Weights of a small GPT-style language model, trained from scratch on English Wikipedia.
Training: a variant of Muon for these matrices, 4571 steps.
MLP neurons of a small language model. Each row is named by its layer, matrix (down: output weights) and neuron, and shows model dimensions 128-255. Each number is 128 + 32 x the weight over its row's rms, rounded and kept within 0 to 255. Numbers have three digits each.
A block is one neuron, or neurons of one layer that tend to fire together. Before each block is what it responds to, as a language model described it from the Wikipedia text at the highest values.

Description: 21st-century year digits. The "0" right after "2" in years like 2008 or 2014, in dates, tables and prose; rarely other mid-word pieces such as "amp" and "ing".
L3.down117:139122113144150106131090148128149115128116147113105126123155075098105105143162152141082166132107114094122127088073165150094057213120144104109103095127114111205063118072189143126110179148086162108147091184178190123119133134162137127140115095145132110168119222087100140157171132141105141101140149125163130127130063172102133123095128154155089110107163170122116119110116103148173165142159
L3.down362:136152121136142155143152124114194120137108054105094168091122196072102095151116115097142148146092065074106075042157098139150167164154170151155112144131107097185091129129109131185172173098068135118145149159146172103097110154095126084120091060084123122107123155139122126131149092187156096118162151097139111110153101095112112143095136102106144080125129090128134126146116144116102126150146
L3.down398:085128184116083103181063186132143147059155108125163076095145146161161114113145128111136166183134102135125094137074080130123222198124145111141119140190164110105056098084159211096145121174123168138137169097142099101140188136146173098138110127114159147178107193071087055124094123124139111179143114119177143140137123100156137132125091135068136097073137105122037110138116142174121148144126
L3.down1479:110165148169149117133062112121146143117159116077148190114168112127125147132179139174131110117129082043075107130110110172126118157108188122097155143181160066175113115103079085127145141098125138140154184130092112147102145134169137136170127162167127119097200138151126152127094157097137064097173148060181109103195138188123136142087146155144138087131101166180147130132088096144133118089172

Description: Digits inside numbers. Digits and punctuation partway through multi-digit numbers in coordinates, times and tables (46°27′2-3″, 5:0-0, .4-1-5), plus scattered mid-word fragments (employ-e-es, g-et).
L7.down989:136178116140130156150113098141131134101171124152107101127137104184124158062111115144120128080174141146107158114138094123137176085129146110117158171103125192116091162113098186122105176155083100167182172138186133118118145124184115140141165137133115136076160164136112118078141139107099125068113140168136111136111163127164130122168170110118144163199206166082084100116137143126154124183090

Description: Mid-number coordinate and statistic tokens. Minute marks inside longitude coordinates (116°23′10″E), plus digits, decimal points, colons and pipes within table statistics, times and scores.
L5.down290:164152198132163135168152105145151118178117172110185136139184152137109148122117061122115060106074141152076156169086111105130138150099145190142225126221170144110104125149153166146116136147123109110160183097113139147109122155146072130151073139103139126070145154164120094135181067123148177082139152173119107140116081110097139121060179095142207184154112171094093175142061113131114097082138
L5.down380:132067058141135177102157136179097176177170141191158199114155130175139100154141182139151148123144100076108143145146152126122137105150131114126183062127142154103181137132089110102128146138119120137145128144159166111176111106123129156138129127127119142163102060155144126090139115087165117111128138096158130151168088104166141081104108112120120121133084120124129080128111056083124146192125
L5.down381:112112154154177144116122115178132139094108125134131151140059125114113220097161060089140116152160149103109113149107119132205053107091150171140163152146108129139189121131153223136214132071138108162141157093107106100114113086192142126148160139143190136073146129111104127155103137148160142086156106105089098130172149132221089077135184181103075116162119113174108050234088149148076162099120
L5.down427:133087131125186112149082168153159145124125169180112136158131151122179177098119121071154122106103143166126190138146138034153133103123131103126098131168162080121077115174085189143079140109142110138121132097183130177103153104110154142141124111098156110115116100136126059195184116095091113148132158146111132126109110156150209167162133127158142158154098104083130116146107095051106136070160
L5.down442:103095084061097153215065138168093136139157131152171124093130153173127150137167120175158144113162103069125098114106157156202168107101122093127153200113069169183080116145133095114114100116160135144105163139112160134119118161115102091133176188116164147123133106146082112161175129146076069083157162105125155072151109134101161061108129178041147111155090169109129121149104133165105069143148
L5.down465:221119114077053178203120147154119134145177165108092086097155139168070139133130107140131120105101133065084123091147146096158124097073156136149133149112139152131119106170168127117136102115071202135078178143105158129077104161124100213120109181100128124143095103155070139109089084171085178096152126133144138104133195152120135121097148157110134151061138148173121056112108166094119149083104
L5.down691:118121178134092151131139047132111149163124112125126113176108157103110126079116107151186160132095105146134134139133050134137098170040087139130188142195120157110105131180069169116128105104086134136082183125109121078087132124094127152136133112157076154092118140094149148115157097098133144172100076173081158097161159149097142132156114120123097074132106165055136196172090085134083149086157
L5.down731:127141123137218214122144153150164155157080165093123102100154150150205077135162133097134152196159124167120147127142137134085181187094109150148163080135147077121133111165126101134084188177126146087141165113129088104155141094141156103187157143130069162147146074106142150119138123053112099081143162113064166145083126088078183183097137140070125166127113172128124070146143135108091103114173
L5.down1171:168108132121081154085108171115112108165147121066173148166173095114105070059167140107137107150155162094117082129061146146114161124116124164124166099164171112124139150126132149160120114153135182121144177114140172075100120106130155100162129100128133167154073133085148140098146093156131155115103186158200147131038099092147108168220136068179170114200110132063100145076080080117096108118105
L5.down1208:111135125197145135147100085143110107138102112215044143134077119113112165131157092047111109150094162110150099208066137148136193124101123064109110114139168127071128114115080094053149123104086118068121122102155168049119118145143126105122069125069090110134122151197103103160121151162072136147108155155156106207043144121185138133112092145134093122126092093136136132151100104110105198092163
L5.down1235:162154117173119115145140173130118079068077140083117143153104202144125130149167107060105084119083163175176067144103129141155083074105133142102114083133162129132148143110123108137141130156159178070138112168135130134097133157143095170056116099198119060081116098158198135130075106117107116108177186154102104131155074127079137178139131160180083166122119120171187116140107127121125117175156
L5.down1261:114115167119203130143109094142121145174179091116098107188137183140090107125148123162084099163096123134161155156120140147113139100059134162103131094121181105134106137161140176109138140113101083102100125140147115110071156112147078081130171106123150144121154140116146115134123154145051073078130140105136175180110166108129110118090162120156145094073110117109115124129207119128141182166107
L5.down1343:095139114140089100115132169117157115154159131149136088085072124157170153167127124095109145166117071103128151121061134160096139096118123091149098130106121180158091094083080112125088192082122155144124144145116110114209109120064153141066171118122136159151181098098062097163156167135107108157098148132123090119083133144121187121090125136095156131133126113159188129163084093119082080120107
L5.down1344:085135185173112098146191098145152084172140121172142122118078158072111092120120153120131159158190120185104144107129130200106123136101133104138217102119137142097090070095154119103128113165101144104104107112085115150137131120127132113181135103076151154092068190108139165109171130156165192121132153116133160160162119084092146089126170130119079162067133106199150137083151125146131098143182
L5.down1468:130095206112158156067110113136146186125153132158180112138129105160131180123183131122112115083081129138133100140111133160057117134057133098122138112130088156131148083124116153188131105176114119100107180159143152115202066100149126077080146120168140156111141139104151105112107149070038124079096055146132142095181093165181071130047169128127132093084112185109120100150089103100154107111079
L5.down1472:148096079194145154141116160167162104166127160095149151159099096113132109171159076141096139128140084201123150128163113113218099110116106149155096167073156142160133158142111109147140044138125155107064146144074147176134160110111121152194117100090154107087120123129108124061115101132133127137147131131145114106085070135128143211180141133131112067098108155132141042107151114157184174110167

Description: Year decade digit. The third digit of a four-digit year (decade position), as in 19-7-8 or 20-1-7, often after a date; also middle digits of other numbers.
L7.down378:190136070135107110102137163103124167212105100128154111076091102126136127083125157108125114090101165153162145108050113105128134140127167132133101175134145166115070072137131123162156072126136124223097186140109126115075163117120101155133113149136193159169139180099134135087164091113162084120174129134141121184106146149138137120096101183161115138068104065185076149090140136181089120134043

Description: Infobox numeric field tokens. Fires in infobox and table data fields on tokens inside coordinates, time zones and units, e.g. UTC, W after ″, digits, opening parentheses.
L3.down112:142088113079127155162137091160136094136166117113124127190174158124122076126171098153101145185128124082140163078134119101085176086134126100148084173137174153166049209094056138135142127112071190141167165117151128089167128128104105129145128107147173140086115203125081111102118067134093128156138102190136067119118157111163129133099179134134116122107105146143157146136179117140142116103107
L3.down295:150171138156115170108147145132087133162152126128099142113102186168089130072157151122139078159104101117126154139144070165109096105164139148180148086130134098157141138164152168126085130170118149138125187119142058083115111082112151128127122143127125106093171108167092122166136152114100125128061051107063107113054119141157127153191093095132136109103155176159162122142124048139111118151149
L3.down610:117078154135140080144125117085144120115159106121144128143131128150106115116108136158093159080074125096083144111118116147143156033143187110148123102120171066126110126143076122174130088168129173074149130098192097080175122069117079127136130175089091103121108124138105167100104055094101113163200149134141119119086143098138104108090101087119134147143170134162170112133111151055144126151093
L3.down957:172160105144119089144074143147116062108126138161109033156094155152110127129127070129099134136151114148125131188101075142197187120159175173119093192147175123083136191139126157147121137140115167051158078159134159127117176188121162177144118118117146109136126140148089127114175113122182142109108130167094114110110119130131141155160080114128180108091115124189139102192134146157113122156135

Description: Year decade digit. The third digit of four-digit years (the decade, after 20 or 19) in dates and tables, such as 20·1·9, 19·7·0s, 20·2·3.
L5.down21:114137146145153170093134189125149190191120097140101096140142099120122148068107152084162123159135157143110103091140109156137129124128161132156179168103110098183207206121149103161202140134142145114141090104087120076146111088151091094121111107150087168089119179132155127081112117142129088123134131137175176142185097193112141121132184099114164102130182105132142100037138123100161129094094
L5.down90:129141116096150160154091097154173175109143119154145123098133167165094138132109127103118126161116094123118112118160150093115115120090120149141112114123133101151082124136156139166201132111087117137097116113091123099124109092129089091134179152100075125133127083114129135098150108160071147117141099150112182168109091160141145166030102178153155148178122114148118131134140134064162117118139
L5.down185:159149155164080077112114125186149137155077111136100140153170114129148124141136133087164125087143209128107093138147141209103154121135104142128150129179126107108147114136153135152121184157147122091053087138159112092118148165149092165124166112132095135111150107132073118176153149104168144130135121137101154176100109160090109086155119129072145127130072111167037113128157085114193186131156
L5.down196:174096147080172117123107119144162142117082055148181134089121156087123132156174141143101106164155191172133080130133136117097150134135130155083120133110139106104112090101149181103189083122143127121089173105102127091177109112149136097110136116109136056130115160087141102134088097151121145120141172100137096118159143114095131171040144179147123122138142179104065095109174176053125104097100
L5.down412:153125086115121137135108214124111094141158176111158149111134113134135111137043128091161100151197140159177127137124193089093118134170168155088145089164108185123128083076148129120130131079102166075144080172158096122102145199124166145122116089128148097124104081177161117169084121160093149123112142198092178145092125123157100144130191127123111141115122127127090145073138080091122107104135
L5.down441:112145203141148138120158119131113112114164096134084117068165140147109137154109152126161187123046123120151179132118142107159153128156134184177122093177120125088159178132132116062178150118175098093113115089098128140102120108111153145079053167131121146130145139097117149099158121123154139162108041156137134176135141101059169124068135133130109112079149213086129112089059173148155127173130
L5.down700:047104098124123141179180125130117080090155171136177129093126156096134111120146156114125124100151110175140163117148117116159066138149129100092065161134141122176161089093100106155151150109119160117126083126088082111204143139109136124039106082111122100100128178183145118129142121149134121077095133105114199172115122057124153145099159109133106128137101127161133107138137121169177111093104
L5.down800:116176090115078115123094104103117113060118082119142120137161138143094214143120172109142126080102159066159125156124137131190145166150121140164140047167126106123111106139066176164115130097108120140082087179123156159084081094120152169132076086136134111146113141093108150158157183149170132196173111090204133091099147102130142099138166186112128144132130147062108122096150103187105112055084
L5.down891:180177073190129075091126098168090189084086140224152132150122168164124106082115121130115178171081109198142107130073127228188116134146109109213150132153148098103156148100158078195149146073165165090131088102113129136129092128147112091187112125117108073090205133215100167139077120122114105163112067092072162129116128135140141148127148158163115135146172132168093083129151060132095114129143
L5.down917:155164133127164118131093160149101159095106110145166155104122144125210181097122138188125144111163098093078118062121162132125146153181116170148123074168066066210150123104169138160150162123150149147077160158119116121156126135152162107112137149154140142166167142109187172141127166115140094154148088037100110195120066132079155103119131094106096135126139102141178112148140110130141142158183
L5.down997:090149118135133106151160151117155125109150125110104185087150139136112150124098126176125117102180127142152104212144157205127119116118207144105167096125144146090158082100140131052140141080113133152125104113154133136050136087100099144131123160070182105136201128124162162130147142128119166090142105157097136123125070108128134104142143156109119147125148148139142159118131172125157156128116
L5.down1119:116155114151133134140118142118123119150156118113143128121147095103088116113040133167192175213151198115139113160166133108142104118107128180148190142138137138147105139100096108084163096141163143162154159142124196079090125107123118154119117125084146097138160141158153153145165085116152112147160129075141194147123120137109101111103131156120185100106086127079118155076107211134086078192155
L5.down1226:135232146108181114114072149154139111108107109096108092127135036141094109111137093153178108121122132107161091088200117142135129117114152117133131140134096092206143113132093130127132143131093119110063136082094109086093167063123156137144118092091082084119098137158113175113154124108128119084169145150222074133124157092161144126088114077133110169126192129134141167072101108115136137113106
L5.down1320:161127131136205181178148169094115113161130091101125130150140064106110050148132158116092188166149117129104121069140154126158149118139096129113127121119069143153125103090154151147147024190140160117140089078151155078124104160164176130103068131090138143141175173105123185127111137109108108116135122158139173119136159145119134120084197160197121127143168113126184164171122119156145134159130
L5.down1363:071136117111186151065110137131110067097136116107122127108099166138155130145084127107080127129114211171149141072144148099120127136139120117124152123115082096189152178109198144174119101144164066117086116153132103120099165128107173131171074071106131139106109207122117114164132157184075090126106132182136170085145160141143138093124140126157114137104179101137141137127131101149058134126115
L5.down1475:148131159136181172097128086106099121133130067111078190118142149148139133117126125147121192123150173107156144040141146107143064088093134129133130110108078098118078139082138096083099072098086130178123115136214156105135099202090102107122069104130111158169097125132100118085143109129152134148125131119140128255164135179149100112105164157137127154074087158163090173131244159194123104125089